MLP neurons of a small language model. Each row is named by its layer, matrix (gate and up: input weights; down: output weights) and neuron, and shows model dimensions 64-159. Each number is 200 + 30 x the weight over its row's rms, rounded and kept within 0 to 999. A neuron's up and down rows have the sign that makes its largest values positive.
After each neuron's rows, "fires in" lists the words (lower case) most often at its 100 highest values on Wikipedia text that the model never trained on.

L6.gate569,202,214,229,230,171,199,200,201,188,195,175,243,236,180,239,198,209,233,213,176,199,176,158,178,169,189,223,247,234,225,228,166,177,237,211,161,219,239,206,197,207,160,158,197,166,182,170,168,244,200,207,177,181,193,145,212,227,250,190,211,217,176,183,128,193,168,133,219,192,219,166,168,185,229,217,213,241,191,257,232,157,225,189,191,176,258,180,147,254,178,178,225,206,242,212,133
L6.up569,200,252,227,177,199,229,194,225,154,161,188,254,184,209,228,185,162,236,205,149,198,180,212,236,219,193,191,196,248,176,175,190,241,221,184,156,242,240,239,236,165,197,210,222,226,154,236,203,196,255,183,216,204,166,177,236,216,223,211,220,229,194,220,190,251,185,208,225,239,192,168,139,249,204,193,227,210,223,223,210,190,176,211,176,164,235,205,171,241,234,136,178,211,202,230,198
L6.down569,169,138,236,280,196,210,192,219,210,215,187,194,188,193,204,213,178,239,178,239,181,188,184,207,235,238,199,225,205,184,200,151,204,235,240,269,190,205,185,192,194,177,190,186,171,200,226,208,109,225,209,189,194,184,203,232,181,211,231,175,192,193,192,233,233,207,203,173,171,180,171,228,169,156,237,174,212,215,192,150,207,193,179,226,195,241,195,152,250,183,172,150,201,172,150,218
fires in: "before", "until", "since", "of", "as"

L6.gate210,187,209,234,169,196,193,205,271,222,179,217,204,185,228,188,216,190,255,154,195,184,188,177,209,245,203,175,212,219,189,197,215,223,175,183,198,201,204,178,161,198,196,221,204,220,158,248,189,195,158,244,234,185,200,192,189,147,246,216,165,182,196,198,182,245,187,233,216,227,260,176,238,181,268,152,231,230,216,216,296,139,214,234,254,225,202,150,184,177,287,189,250,170,173,212,199
L6.up210,226,207,194,189,196,209,229,157,237,220,212,191,202,191,243,206,190,193,225,241,225,182,189,195,242,207,225,220,213,244,175,177,270,226,208,256,212,178,175,224,256,162,186,245,169,242,167,147,205,239,208,275,223,211,182,217,188,195,193,254,234,147,226,205,243,196,162,222,224,187,206,151,246,125,218,177,159,195,195,232,178,196,185,208,223,282,187,230,227,245,182,203,211,185,282,228
L6.down210,154,206,178,242,230,230,190,194,167,179,225,193,175,215,195,207,203,228,231,182,186,227,167,217,171,212,201,229,197,176,196,222,171,166,213,204,230,187,232,182,169,209,223,159,193,219,164,233,0,232,195,188,184,204,164,237,197,215,200,184,225,182,144,186,212,228,157,249,210,213,240,191,216,235,159,268,264,238,209,240,155,202,238,194,245,197,173,231,206,184,222,207,233,136,214,225
fires in: "this", "the", "a"

L4.gate23,234,171,204,174,139,164,248,172,260,157,161,224,192,260,257,227,165,169,151,203,149,232,153,195,180,253,200,187,225,232,197,198,155,190,254,165,251,233,201,172,235,210,219,171,185,231,176,175,157,224,237,187,228,195,197,172,248,198,200,224,242,203,167,180,207,259,190,192,187,191,204,233,133,206,227,241,202,223,225,196,212,190,188,180,210,143,209,185,241,202,139,196,189,177,170,221
L4.up23,198,212,231,198,102,174,200,235,208,181,246,180,221,199,173,249,183,278,155,173,160,201,222,217,260,228,139,182,153,273,219,143,171,128,142,248,189,194,219,171,226,153,242,154,186,155,200,178,208,212,219,133,225,221,238,176,227,236,216,205,178,209,194,180,198,217,160,184,196,182,191,218,141,192,188,228,182,198,223,227,163,166,184,209,229,210,245,211,208,217,171,182,194,231,182,219
L4.down23,202,234,203,219,320,227,183,199,159,161,222,247,196,175,223,176,163,215,210,222,222,174,206,207,171,225,244,225,184,173,198,214,221,194,201,183,177,189,248,258,186,213,170,186,188,203,199,177,55,180,186,219,173,196,211,198,190,158,171,200,225,220,163,206,145,158,166,193,229,187,170,211,210,170,194,187,233,183,179,209,169,197,236,195,162,192,227,261,195,217,239,191,164,187,204,186
fires in: "the", "is", "in", "its", "her", "his"

L7.gate589,223,261,238,174,145,198,130,163,223,241,235,225,175,238,198,145,223,226,208,233,209,172,181,239,171,141,248,197,208,231,248,160,189,196,167,209,207,176,227,265,246,171,204,255,183,179,163,176,233,192,251,185,201,205,181,252,245,185,222,194,219,167,169,173,245,238,191,154,203,245,211,217,230,186,164,245,236,203,226,217,215,214,201,242,192,221,241,236,239,203,158,235,154,187,181,225
L7.up589,221,163,226,210,209,229,154,219,231,192,205,200,203,201,156,193,246,239,194,204,162,198,247,242,181,187,188,125,142,190,163,192,179,160,220,182,207,201,199,221,239,186,185,192,205,161,251,164,228,168,174,160,125,241,193,175,216,232,184,191,223,217,174,177,196,243,199,177,183,186,227,186,204,156,135,154,192,203,188,205,235,236,174,217,229,181,239,195,191,204,175,176,182,218,255,262
L7.down589,210,200,215,208,180,198,180,247,140,201,243,190,193,193,220,206,213,182,209,188,238,267,202,243,180,217,144,247,204,246,200,205,200,173,231,143,221,181,212,133,210,217,209,148,168,203,239,195,192,181,231,184,180,149,203,198,225,212,217,162,182,158,152,140,185,226,225,187,193,191,184,230,213,294,183,190,211,205,149,192,195,228,225,240,173,203,217,187,241,155,151,176,161,270,182,208
fires in: "one", "no", "each", "all", "per"

L6.gate297,149,180,155,141,195,189,185,246,218,204,221,222,218,198,171,176,152,182,170,172,236,218,214,239,181,166,224,191,168,250,186,161,230,231,256,180,249,171,166,223,176,200,231,197,194,190,213,152,227,248,271,234,201,211,184,226,220,246,213,192,174,195,211,198,215,198,169,190,237,233,184,166,242,222,216,186,265,186,201,219,181,167,254,161,206,180,253,241,221,175,213,235,255,221,181,186
L6.up297,131,227,223,134,195,225,208,255,213,260,192,161,214,220,187,160,192,220,203,196,268,197,186,173,235,201,226,161,184,152,189,204,230,184,259,161,174,235,179,203,198,220,187,225,233,188,203,174,194,187,204,214,202,163,180,148,252,173,219,220,209,181,157,208,256,212,203,188,191,155,239,212,178,181,169,193,190,157,240,175,275,199,246,252,136,200,201,182,189,226,206,235,189,171,197,199
L6.down297,220,209,225,166,174,217,212,227,219,189,202,184,220,192,145,148,164,183,227,167,211,157,222,263,188,183,222,198,123,198,196,258,170,175,198,173,192,193,211,200,225,203,192,232,183,152,245,206,204,280,226,196,198,171,153,198,205,209,189,248,226,214,194,268,177,147,164,246,175,267,181,157,135,196,113,233,223,231,173,232,181,208,201,218,208,161,190,185,261,231,203,219,229,231,198,172
fires in: "two", "three", "four", "following"

L6.gate12,268,226,217,215,198,214,139,226,176,217,285,210,217,188,215,181,206,166,180,159,216,171,198,210,155,205,186,215,239,164,221,245,184,205,187,222,227,174,215,201,207,173,220,169,170,234,198,212,280,166,189,225,274,141,245,197,255,202,152,186,219,177,148,163,249,209,227,269,165,207,227,174,223,194,226,243,198,172,270,185,241,235,218,197,198,199,179,133,196,235,161,207,238,219,198,218
L6.up12,184,214,217,166,177,209,179,175,197,213,268,213,171,151,184,184,199,188,180,207,214,198,167,205,169,191,201,206,203,195,216,238,190,198,177,197,157,151,223,224,190,212,176,218,211,202,243,166,242,156,223,212,230,209,170,186,190,257,212,280,208,220,166,212,206,156,187,216,174,209,252,165,300,209,170,209,225,194,231,224,185,176,134,183,250,240,238,227,183,232,235,172,228,181,211,227
L6.down12,223,180,185,242,200,170,282,180,273,210,263,210,149,189,133,221,159,155,230,178,210,249,195,238,258,213,190,241,181,216,199,180,227,234,193,208,197,241,172,202,193,174,165,208,205,178,232,172,179,225,200,192,219,179,197,180,158,208,208,207,211,225,147,220,144,210,223,235,239,182,260,164,255,176,168,216,186,264,165,162,164,182,171,188,221,199,203,191,190,213,245,181,179,146,195,241
fires in: "this", "that", "charles", "a"

L6.gate9,211,173,219,209,155,182,194,185,249,180,195,245,200,190,197,153,182,190,155,154,187,195,237,250,218,237,209,209,178,225,183,150,174,203,216,178,187,190,136,227,182,155,249,178,188,142,252,170,251,196,223,191,217,221,223,192,229,272,139,190,267,209,167,205,168,187,238,223,219,213,192,235,232,225,181,234,209,177,247,202,161,256,208,183,187,223,207,211,205,168,203,212,182,199,229,214
L6.up9,231,235,195,231,205,181,257,219,204,246,208,206,149,175,208,182,147,209,207,142,170,196,166,150,174,221,277,172,205,200,180,206,179,137,259,199,179,178,240,206,150,196,218,212,178,223,213,191,217,143,178,237,259,222,163,203,212,195,190,224,200,265,158,211,212,239,188,232,180,220,149,253,221,192,169,212,240,226,192,213,224,234,165,174,231,173,214,197,171,176,172,176,144,222,192,191
L6.down9,209,237,154,187,176,185,221,215,195,174,208,223,167,199,210,208,177,187,169,166,235,184,228,209,215,194,221,138,218,178,248,232,236,155,261,158,205,179,233,204,192,183,184,191,233,240,134,241,155,245,140,207,247,233,229,228,191,179,199,177,151,186,202,188,140,181,171,195,208,206,204,225,196,238,223,174,180,249,200,230,244,232,258,164,202,167,215,212,165,238,166,200,245,165,148,187
fires in: "that", "this", "what", "place", "site"

L6.gate483,233,212,205,211,146,244,208,222,200,207,209,189,197,244,170,229,140,215,155,164,161,209,199,221,189,234,179,204,203,183,190,183,198,167,240,186,189,192,151,229,231,202,197,175,188,171,241,200,197,225,213,175,208,198,166,199,225,228,152,163,223,229,163,211,150,201,177,255,198,185,194,222,169,192,184,194,223,216,194,214,177,248,190,234,176,204,216,187,217,219,212,192,209,230,197,164
L6.up483,190,167,161,234,202,218,213,218,187,163,172,196,208,209,178,190,193,162,143,182,175,204,218,226,181,180,158,227,225,179,200,226,237,171,226,173,249,221,209,224,164,203,177,153,208,207,253,187,222,191,220,217,208,203,245,185,239,136,203,163,223,193,183,166,245,195,189,160,203,202,169,156,202,252,214,198,194,225,228,198,198,243,192,193,167,228,171,179,227,167,204,214,183,238,193,231
L6.down483,183,170,167,191,206,216,270,212,210,160,241,155,213,224,263,189,179,223,205,158,219,165,226,234,213,184,199,202,207,260,198,198,189,188,183,192,223,201,176,231,190,168,196,175,224,200,223,182,51,221,212,180,174,177,220,223,255,164,157,223,191,234,187,255,200,240,168,165,261,216,177,138,235,198,232,200,181,148,188,227,182,183,209,233,190,232,150,206,237,207,256,211,137,138,281,150
fires in: "s", "its", "the"

L6.gate47,221,207,177,207,196,164,221,222,170,161,200,196,167,258,202,165,193,195,257,227,232,226,192,181,215,151,225,161,220,228,211,182,211,201,213,179,215,176,165,209,183,162,216,169,194,126,139,227,201,206,186,146,231,179,193,201,161,229,205,182,232,232,243,163,215,270,121,180,215,291,165,241,176,176,180,197,160,220,218,220,194,226,214,202,262,135,189,180,158,178,180,207,233,179,201,177
L6.up47,211,220,235,242,211,220,198,238,197,150,178,165,205,219,228,189,207,176,182,191,197,218,193,283,197,278,207,249,187,233,253,203,190,232,189,217,187,173,221,177,207,188,170,210,198,177,189,248,165,238,159,196,211,261,155,158,166,184,207,214,170,172,171,204,215,241,180,241,212,207,193,139,264,197,233,173,222,210,202,194,137,213,181,210,161,247,244,255,247,214,243,147,215,235,193,175
L6.down47,173,195,182,198,160,223,204,185,134,179,255,212,192,193,223,218,238,185,199,165,221,219,200,208,208,178,190,208,189,191,218,153,175,207,185,194,211,187,221,234,225,242,231,212,209,242,240,271,168,200,217,165,251,209,163,227,170,183,196,214,183,126,174,241,155,228,167,228,234,250,196,162,198,230,234,194,202,187,192,169,222,222,254,231,178,220,152,199,219,245,208,185,197,139,193,170
fires in: "by", "a"

L4.gate881,171,151,209,233,136,186,180,221,226,178,202,243,188,205,193,181,154,198,217,214,224,234,199,238,193,142,264,160,226,229,226,176,239,240,204,186,221,195,189,208,189,159,146,217,166,216,191,179,212,180,163,182,230,169,223,179,183,183,195,180,203,155,166,166,240,245,175,211,169,236,211,211,171,209,209,205,241,194,208,180,264,245,180,177,210,222,194,173,196,173,148,213,184,256,206,207
L4.up881,189,214,195,267,208,199,215,173,207,172,198,192,189,217,203,180,185,206,203,188,139,231,187,193,201,212,228,195,240,211,193,205,186,263,185,190,180,184,189,151,171,197,187,204,154,214,226,230,211,221,187,184,192,213,180,148,164,226,212,209,141,210,236,194,243,169,166,212,222,286,227,138,217,224,201,240,249,257,220,202,238,158,206,158,196,222,232,169,228,215,201,215,140,209,205,176
L4.down881,168,201,191,195,260,197,214,200,208,186,195,243,182,197,172,165,201,154,189,186,184,192,145,150,193,246,212,155,255,140,171,151,213,209,214,175,212,206,212,155,153,210,210,209,174,187,223,170,250,176,146,168,236,141,255,196,211,198,219,169,156,160,221,153,233,174,187,177,155,182,221,200,178,239,218,192,214,185,212,197,246,183,196,188,202,196,204,167,209,192,174,201,154,186,241,159
fires in: "since", "before", "from", "so", "after", "who"

L6.gate48,204,207,146,155,167,187,134,201,171,199,254,216,190,194,203,148,243,194,177,222,160,173,201,231,183,205,175,249,252,168,226,229,216,197,191,199,188,186,197,248,205,194,230,124,171,218,214,166,192,221,213,208,192,203,186,191,269,216,189,148,212,200,151,172,173,171,178,176,167,201,235,199,220,195,151,213,190,145,198,222,150,213,244,160,125,213,232,210,245,197,172,232,181,222,239,168
L6.up48,184,251,179,206,236,166,165,159,170,236,261,219,187,201,222,164,143,210,186,170,208,173,151,206,177,192,265,157,241,247,200,178,262,153,178,156,221,177,213,176,209,182,178,167,191,205,169,218,212,167,215,241,235,203,177,224,251,201,156,180,184,219,185,183,176,205,189,200,148,211,214,152,176,237,224,173,215,257,197,208,197,195,150,221,200,166,213,209,231,258,231,232,189,167,214,195
L6.down48,191,196,245,176,219,202,196,255,224,168,216,221,194,204,217,225,162,215,190,164,189,195,206,242,244,145,225,189,213,223,220,203,242,185,226,181,234,195,237,242,138,173,208,257,230,187,260,190,155,168,216,196,204,193,204,144,160,173,211,197,221,227,150,210,197,200,199,162,223,259,256,262,217,228,171,191,173,181,209,201,205,178,231,184,206,185,149,189,222,213,221,244,217,193,282,232
fires in: "the", "this"

L7.gate994,238,154,206,148,209,198,203,221,222,153,236,220,243,202,230,187,218,190,201,219,190,253,182,186,200,248,212,241,148,200,234,180,222,181,198,175,219,211,130,185,190,150,138,154,170,167,190,185,193,225,224,221,231,225,149,257,188,211,166,202,221,264,202,164,236,215,241,234,187,190,216,174,188,189,197,188,217,158,212,228,235,237,173,163,213,161,202,222,262,246,151,171,217,234,220,218
L7.up994,140,177,239,108,187,238,236,234,214,143,206,221,185,171,219,239,196,196,161,213,241,239,232,157,175,224,217,163,143,211,175,172,247,169,258,233,237,192,158,170,239,217,186,217,202,195,193,145,199,223,188,244,215,205,174,237,195,176,207,180,206,258,200,191,212,203,195,243,158,194,175,198,185,122,167,184,189,165,168,243,240,226,168,221,200,154,182,251,196,246,206,188,188,179,176,206
L7.down994,188,219,197,167,166,246,193,201,210,177,189,197,266,220,168,209,192,148,216,172,189,242,228,158,219,248,149,177,223,194,235,196,179,171,122,210,248,172,187,152,178,206,199,176,204,183,191,199,5,214,185,198,229,232,207,199,152,182,210,139,244,251,216,193,199,218,194,186,218,193,204,177,203,164,164,206,254,201,167,208,215,189,201,229,203,169,159,196,156,208,189,221,176,119,238,247
fires in: "a"

L6.gate102,229,172,216,233,190,209,250,232,203,148,189,189,147,211,244,188,173,200,173,198,197,210,237,179,190,183,179,210,178,195,183,172,221,194,202,240,206,228,153,123,243,172,200,176,272,188,229,205,150,176,164,227,214,191,256,214,226,192,137,173,237,188,136,215,248,179,205,195,211,175,161,210,151,255,268,209,196,173,196,133,215,221,224,166,244,191,236,228,198,253,170,187,213,158,196,176
L6.up102,157,163,189,235,149,205,190,215,183,207,162,231,205,206,240,165,172,150,189,202,245,218,180,221,190,175,208,214,163,245,242,157,166,219,223,215,240,175,218,222,148,245,174,152,249,201,215,151,156,243,194,212,175,189,210,214,199,176,180,176,162,206,235,189,248,149,237,174,232,203,191,192,227,171,210,181,186,175,218,189,207,221,212,198,198,246,190,165,226,180,125,206,241,158,170,197
L6.down102,239,196,201,186,266,175,246,130,161,211,214,213,131,181,172,209,226,180,160,203,180,251,204,229,214,246,228,203,192,206,191,165,252,205,224,204,198,227,235,151,232,202,149,160,179,156,176,206,58,178,177,207,156,165,190,215,168,205,238,156,203,213,212,200,188,169,169,208,182,220,234,206,239,228,221,174,220,199,203,204,173,196,200,200,212,213,175,237,158,257,241,160,203,189,265,213
fires in: "the", "from", "its", "was"

L4.gate213,246,193,260,165,158,218,165,200,228,151,187,232,177,233,193,202,262,205,176,207,183,229,240,158,251,187,179,219,138,194,215,201,214,224,187,160,177,147,144,181,176,195,200,209,194,108,194,160,219,152,179,197,169,113,156,204,192,190,184,126,210,222,215,147,198,170,230,193,198,240,153,180,179,221,202,199,227,155,168,212,209,265,220,194,193,188,228,212,215,222,174,211,166,192,211,252
L4.up213,163,210,219,211,188,183,251,184,145,208,219,223,218,163,247,228,151,170,225,207,183,168,172,225,164,195,188,211,194,245,227,205,195,172,194,212,215,213,175,198,163,220,183,170,139,161,217,214,234,178,186,225,225,251,209,201,132,212,208,175,183,156,179,252,187,181,180,146,202,232,173,192,216,168,195,204,211,217,243,229,198,222,142,218,147,254,149,209,254,228,214,171,209,195,197,203
L4.down213,172,209,232,159,201,247,184,195,206,185,195,222,174,239,200,187,202,169,200,204,189,245,221,203,201,231,130,212,166,243,208,193,221,226,138,224,213,151,194,226,262,235,189,202,210,200,180,201,152,143,193,187,210,178,187,250,237,230,224,123,163,226,167,194,155,222,177,197,201,200,191,192,220,194,183,189,228,205,170,200,250,166,272,183,201,222,217,210,180,233,274,182,194,240,227,244
fires in: "a", "an", "early"

L3.gate812,210,208,210,174,213,233,190,146,169,206,216,204,186,199,178,209,157,262,197,156,167,178,226,167,158,151,170,161,214,175,165,215,211,194,190,166,175,197,185,250,256,191,176,169,264,168,181,188,217,212,248,172,190,128,157,178,222,220,141,211,215,250,192,221,234,209,216,224,269,159,135,239,146,155,192,236,191,170,224,222,189,270,170,198,214,201,236,196,194,195,134,205,175,209,214,236
L3.up812,201,216,195,195,201,215,203,184,257,204,187,222,168,250,224,179,228,144,168,206,173,191,165,196,185,251,192,188,164,182,207,173,161,206,195,226,139,139,211,225,175,175,192,179,170,153,227,160,234,145,186,188,184,163,204,222,143,168,249,196,226,192,173,201,222,224,220,178,174,250,231,236,277,204,187,191,160,248,225,172,204,239,163,262,215,229,207,241,200,213,217,257,140,199,220,237
L3.down812,215,180,186,218,250,216,162,191,157,192,213,170,182,229,251,165,154,258,185,261,201,214,223,259,229,203,194,188,167,220,209,151,216,219,120,246,194,170,200,233,195,238,239,182,154,190,215,226,143,215,175,209,225,206,254,175,187,174,181,167,174,257,205,177,192,193,230,270,200,204,230,201,246,164,175,222,187,196,142,103,219,202,212,236,203,223,200,243,108,154,177,253,230,147,236,217
fires in: "one", "an", "another", "a", "any"

L6.gate858,238,238,229,241,206,181,189,215,205,214,274,226,213,254,221,258,184,193,150,151,200,172,216,152,209,226,198,205,181,234,201,194,220,200,211,224,192,185,200,203,209,216,240,236,162,186,216,195,226,214,181,185,224,199,251,223,242,215,200,203,220,153,244,215,211,179,219,201,205,211,170,165,197,186,213,202,158,210,183,221,207,223,219,222,214,187,201,137,221,239,195,189,201,222,232,214
L6.up858,197,257,202,224,166,218,208,174,217,218,217,242,125,172,200,232,199,207,194,190,206,175,222,231,209,226,204,170,218,249,194,205,188,232,230,212,234,215,253,219,229,177,197,198,191,178,184,151,191,206,208,198,179,196,270,108,160,187,215,168,147,211,155,256,202,172,164,193,176,149,207,216,174,201,213,201,194,240,173,205,197,235,181,202,165,263,212,190,217,198,256,200,205,190,211,126
L6.down858,221,196,262,189,228,149,209,226,151,214,201,199,170,187,220,178,151,175,198,152,185,159,220,242,204,176,248,217,195,218,190,240,237,191,237,251,198,155,223,239,159,174,208,215,275,211,193,202,198,212,205,206,265,210,209,153,226,172,264,166,195,207,182,175,214,162,187,236,148,193,253,168,173,214,155,196,133,268,233,164,234,206,147,275,242,177,198,177,130,187,264,201,213,189,224,206
fires in: "was", "is", "at", "were", "to", "are"

L6.gate728,201,215,219,240,156,219,169,176,209,192,161,246,170,215,258,217,206,232,211,227,201,164,161,180,167,169,190,208,262,189,184,170,216,262,229,153,218,220,210,117,223,107,225,176,214,206,210,174,221,200,220,209,200,158,189,163,260,201,243,190,194,169,165,165,180,214,215,199,174,190,239,211,197,252,223,179,156,222,193,170,203,242,206,213,223,207,208,180,209,213,137,221,197,207,194,166
L6.up728,187,166,183,246,190,196,263,216,187,176,218,184,205,162,202,201,234,179,216,190,186,249,241,137,149,163,190,222,179,236,207,162,230,192,264,209,235,148,250,244,154,174,155,205,179,174,226,187,198,187,199,233,187,225,232,144,233,163,238,197,174,221,173,198,150,202,177,214,227,200,202,248,192,195,150,254,186,181,194,196,165,240,196,168,185,168,148,223,247,197,155,231,179,201,220,139
L6.down728,165,254,217,198,226,234,209,193,230,208,161,134,161,222,206,188,182,209,219,181,253,235,204,212,209,177,192,180,190,244,200,181,247,223,252,223,165,215,219,174,228,203,190,233,182,207,214,271,266,157,205,213,149,227,189,182,195,166,248,135,178,257,213,156,168,166,216,172,179,153,267,186,228,240,174,195,219,191,198,137,183,200,261,189,146,220,203,204,214,216,231,218,205,189,197,225
fires in: "the", "its", "top"

L4.gate805,208,219,217,231,173,213,165,222,222,195,262,237,221,238,199,199,244,225,166,172,213,174,184,171,265,228,192,211,162,191,199,192,166,192,174,216,175,223,191,163,170,157,136,172,213,179,228,199,240,192,187,260,180,209,280,228,244,230,189,203,211,164,176,214,278,237,196,221,163,185,224,158,183,190,215,201,202,176,221,286,173,249,205,219,183,222,241,236,201,241,180,183,197,242,234,187
L4.up805,240,196,215,209,220,196,189,204,227,175,236,228,210,197,233,212,218,226,158,220,234,206,183,154,217,235,185,206,206,190,155,232,186,190,201,208,194,160,208,191,190,178,242,237,232,198,226,204,195,222,263,193,200,159,216,204,202,110,197,192,173,187,177,214,221,211,226,221,185,223,214,159,133,216,206,177,168,141,160,301,162,172,187,239,215,227,262,181,199,224,252,193,198,190,253,210
L4.down805,197,253,224,233,250,173,210,250,166,199,250,205,207,239,156,192,201,186,212,199,173,211,220,191,168,198,201,206,178,185,255,160,235,210,217,245,238,183,243,191,270,175,185,186,195,230,220,167,236,182,207,190,227,218,256,188,180,222,202,223,202,199,223,209,123,180,205,236,241,225,207,225,191,258,179,205,171,188,199,197,154,132,232,239,231,230,171,200,232,193,205,143,208,215,160,154
fires in: "is", "has", "can", "are"

L3.gate349,201,232,256,218,183,160,165,182,187,177,202,235,161,147,207,198,254,193,203,183,167,240,170,224,187,248,257,192,160,191,211,225,248,225,230,157,209,191,179,191,229,162,197,223,204,184,269,235,227,193,224,177,213,170,153,215,168,180,136,207,232,202,214,184,232,221,241,176,136,259,190,143,179,181,177,216,184,214,197,198,186,244,138,229,176,179,249,230,212,190,187,250,230,251,210,179
L3.up349,185,289,230,160,201,219,177,201,201,206,176,179,187,185,191,201,182,246,247,210,220,186,221,193,283,208,143,230,279,198,183,154,234,179,250,134,195,205,259,184,191,207,191,221,216,162,232,245,199,231,197,198,168,183,196,153,178,245,218,177,204,229,232,226,223,222,149,150,231,165,193,194,211,149,220,203,143,231,217,214,186,240,198,235,218,229,178,197,232,214,166,224,238,164,215,180
L3.down349,171,222,204,213,131,199,172,245,199,208,132,143,143,224,167,197,205,140,200,163,206,188,237,154,194,237,167,265,222,221,211,169,205,229,204,215,219,187,175,180,189,228,257,234,222,191,177,215,144,174,173,263,218,226,164,263,164,246,215,191,211,190,163,234,222,165,182,149,167,183,182,200,213,229,188,198,170,200,162,188,219,217,229,211,212,210,213,206,177,228,216,168,177,181,174,199
fires in: "as", "a", "new", "el"

L6.gate419,211,211,215,175,208,232,173,188,171,172,200,213,220,181,272,230,190,205,197,199,160,219,235,184,194,230,203,200,171,227,207,271,245,215,233,176,187,215,162,147,202,145,185,250,210,205,184,152,221,244,215,130,222,203,213,186,220,214,174,223,196,229,193,209,232,190,176,227,163,201,234,214,246,216,209,188,125,187,229,234,172,223,156,231,232,222,263,156,180,198,153,168,160,252,182,186
L6.up419,186,195,184,211,193,156,149,217,170,181,182,193,213,220,180,177,234,192,156,185,195,158,187,194,202,215,172,204,170,206,215,233,200,167,179,123,245,154,164,155,183,162,211,209,223,222,207,205,239,205,205,163,214,252,224,208,200,229,223,235,173,185,204,251,176,197,219,206,202,151,236,223,201,195,222,190,213,215,214,203,208,220,205,189,196,231,206,254,195,184,160,186,160,178,202,178
L6.down419,225,180,215,218,249,205,222,164,227,169,218,203,210,247,170,182,184,165,204,260,231,213,191,191,227,204,230,192,209,247,223,230,234,211,159,186,205,178,197,154,192,204,245,122,177,214,204,218,226,215,183,217,200,215,170,149,199,159,250,184,198,209,196,190,221,183,174,241,236,186,219,173,269,223,176,240,200,222,207,186,158,178,239,166,226,212,171,186,207,207,209,255,180,210,216,221
fires in: "to", "so", "order", "that", "of", "f"

L6.gate316,200,209,182,180,211,196,202,260,188,219,185,209,181,204,210,194,211,185,233,212,239,211,161,191,153,157,194,231,201,181,195,160,215,196,284,199,179,133,186,209,258,164,145,188,183,198,183,171,216,207,230,207,248,201,176,217,199,237,238,226,210,202,222,206,192,230,179,212,184,245,215,199,244,183,205,205,173,191,231,287,211,163,225,227,192,239,194,145,173,221,145,238,235,178,244,216
L6.up316,212,186,215,181,168,222,176,173,169,235,164,224,212,194,206,219,206,211,213,153,259,198,127,230,230,231,143,221,172,238,281,179,209,197,221,182,223,165,164,218,199,171,172,199,216,136,249,190,230,155,231,139,196,248,237,188,188,199,183,172,177,197,157,202,126,202,147,189,197,199,233,214,179,196,277,200,161,154,190,217,232,173,236,177,163,229,251,175,251,175,233,199,172,215,223,203
L6.down316,232,243,221,203,195,117,182,184,223,232,156,194,252,236,237,157,176,199,192,239,181,165,226,236,198,171,187,215,214,183,202,152,269,205,201,163,151,190,222,233,198,188,212,181,241,220,212,282,204,196,193,169,227,171,175,129,171,179,191,243,197,254,219,179,251,256,203,203,179,174,201,167,195,186,202,190,212,213,243,191,159,194,219,216,182,126,179,231,200,212,245,177,233,155,192,205
fires in: "1", "to", "under", "2", "that", "of"

L6.gate667,151,150,145,200,236,211,229,213,191,168,239,208,212,182,229,138,251,208,153,139,160,181,195,185,224,199,142,231,157,241,218,235,216,186,213,188,248,236,176,228,223,153,211,212,189,181,209,190,200,246,175,206,231,241,248,213,194,216,143,215,198,201,163,195,164,182,134,203,197,220,222,173,191,207,198,266,190,130,199,217,193,222,239,181,171,181,256,171,183,154,192,204,208,217,183,146
L6.up667,141,167,182,213,210,191,215,186,175,197,150,165,216,182,231,178,192,196,243,181,266,224,198,139,199,179,161,191,206,186,236,201,210,218,218,220,201,187,205,174,208,180,214,227,242,189,173,204,184,190,241,191,229,195,204,149,210,203,131,234,161,233,143,207,228,219,228,233,265,162,205,217,168,211,222,209,195,187,161,215,159,177,225,202,239,136,209,169,205,218,170,246,206,171,169,199
L6.down667,186,250,177,200,202,176,209,241,192,220,127,198,227,212,226,150,193,238,206,203,204,188,186,169,185,212,141,214,220,216,185,235,112,212,215,214,205,178,208,248,196,185,220,270,178,132,258,198,221,215,159,224,216,194,153,198,192,128,196,254,236,173,235,256,236,201,215,148,170,191,231,207,185,164,150,157,176,203,195,204,231,189,188,279,232,202,213,230,223,157,204,185,162,148,169,188
fires in: "up", "one", "two", "left", "three", "side"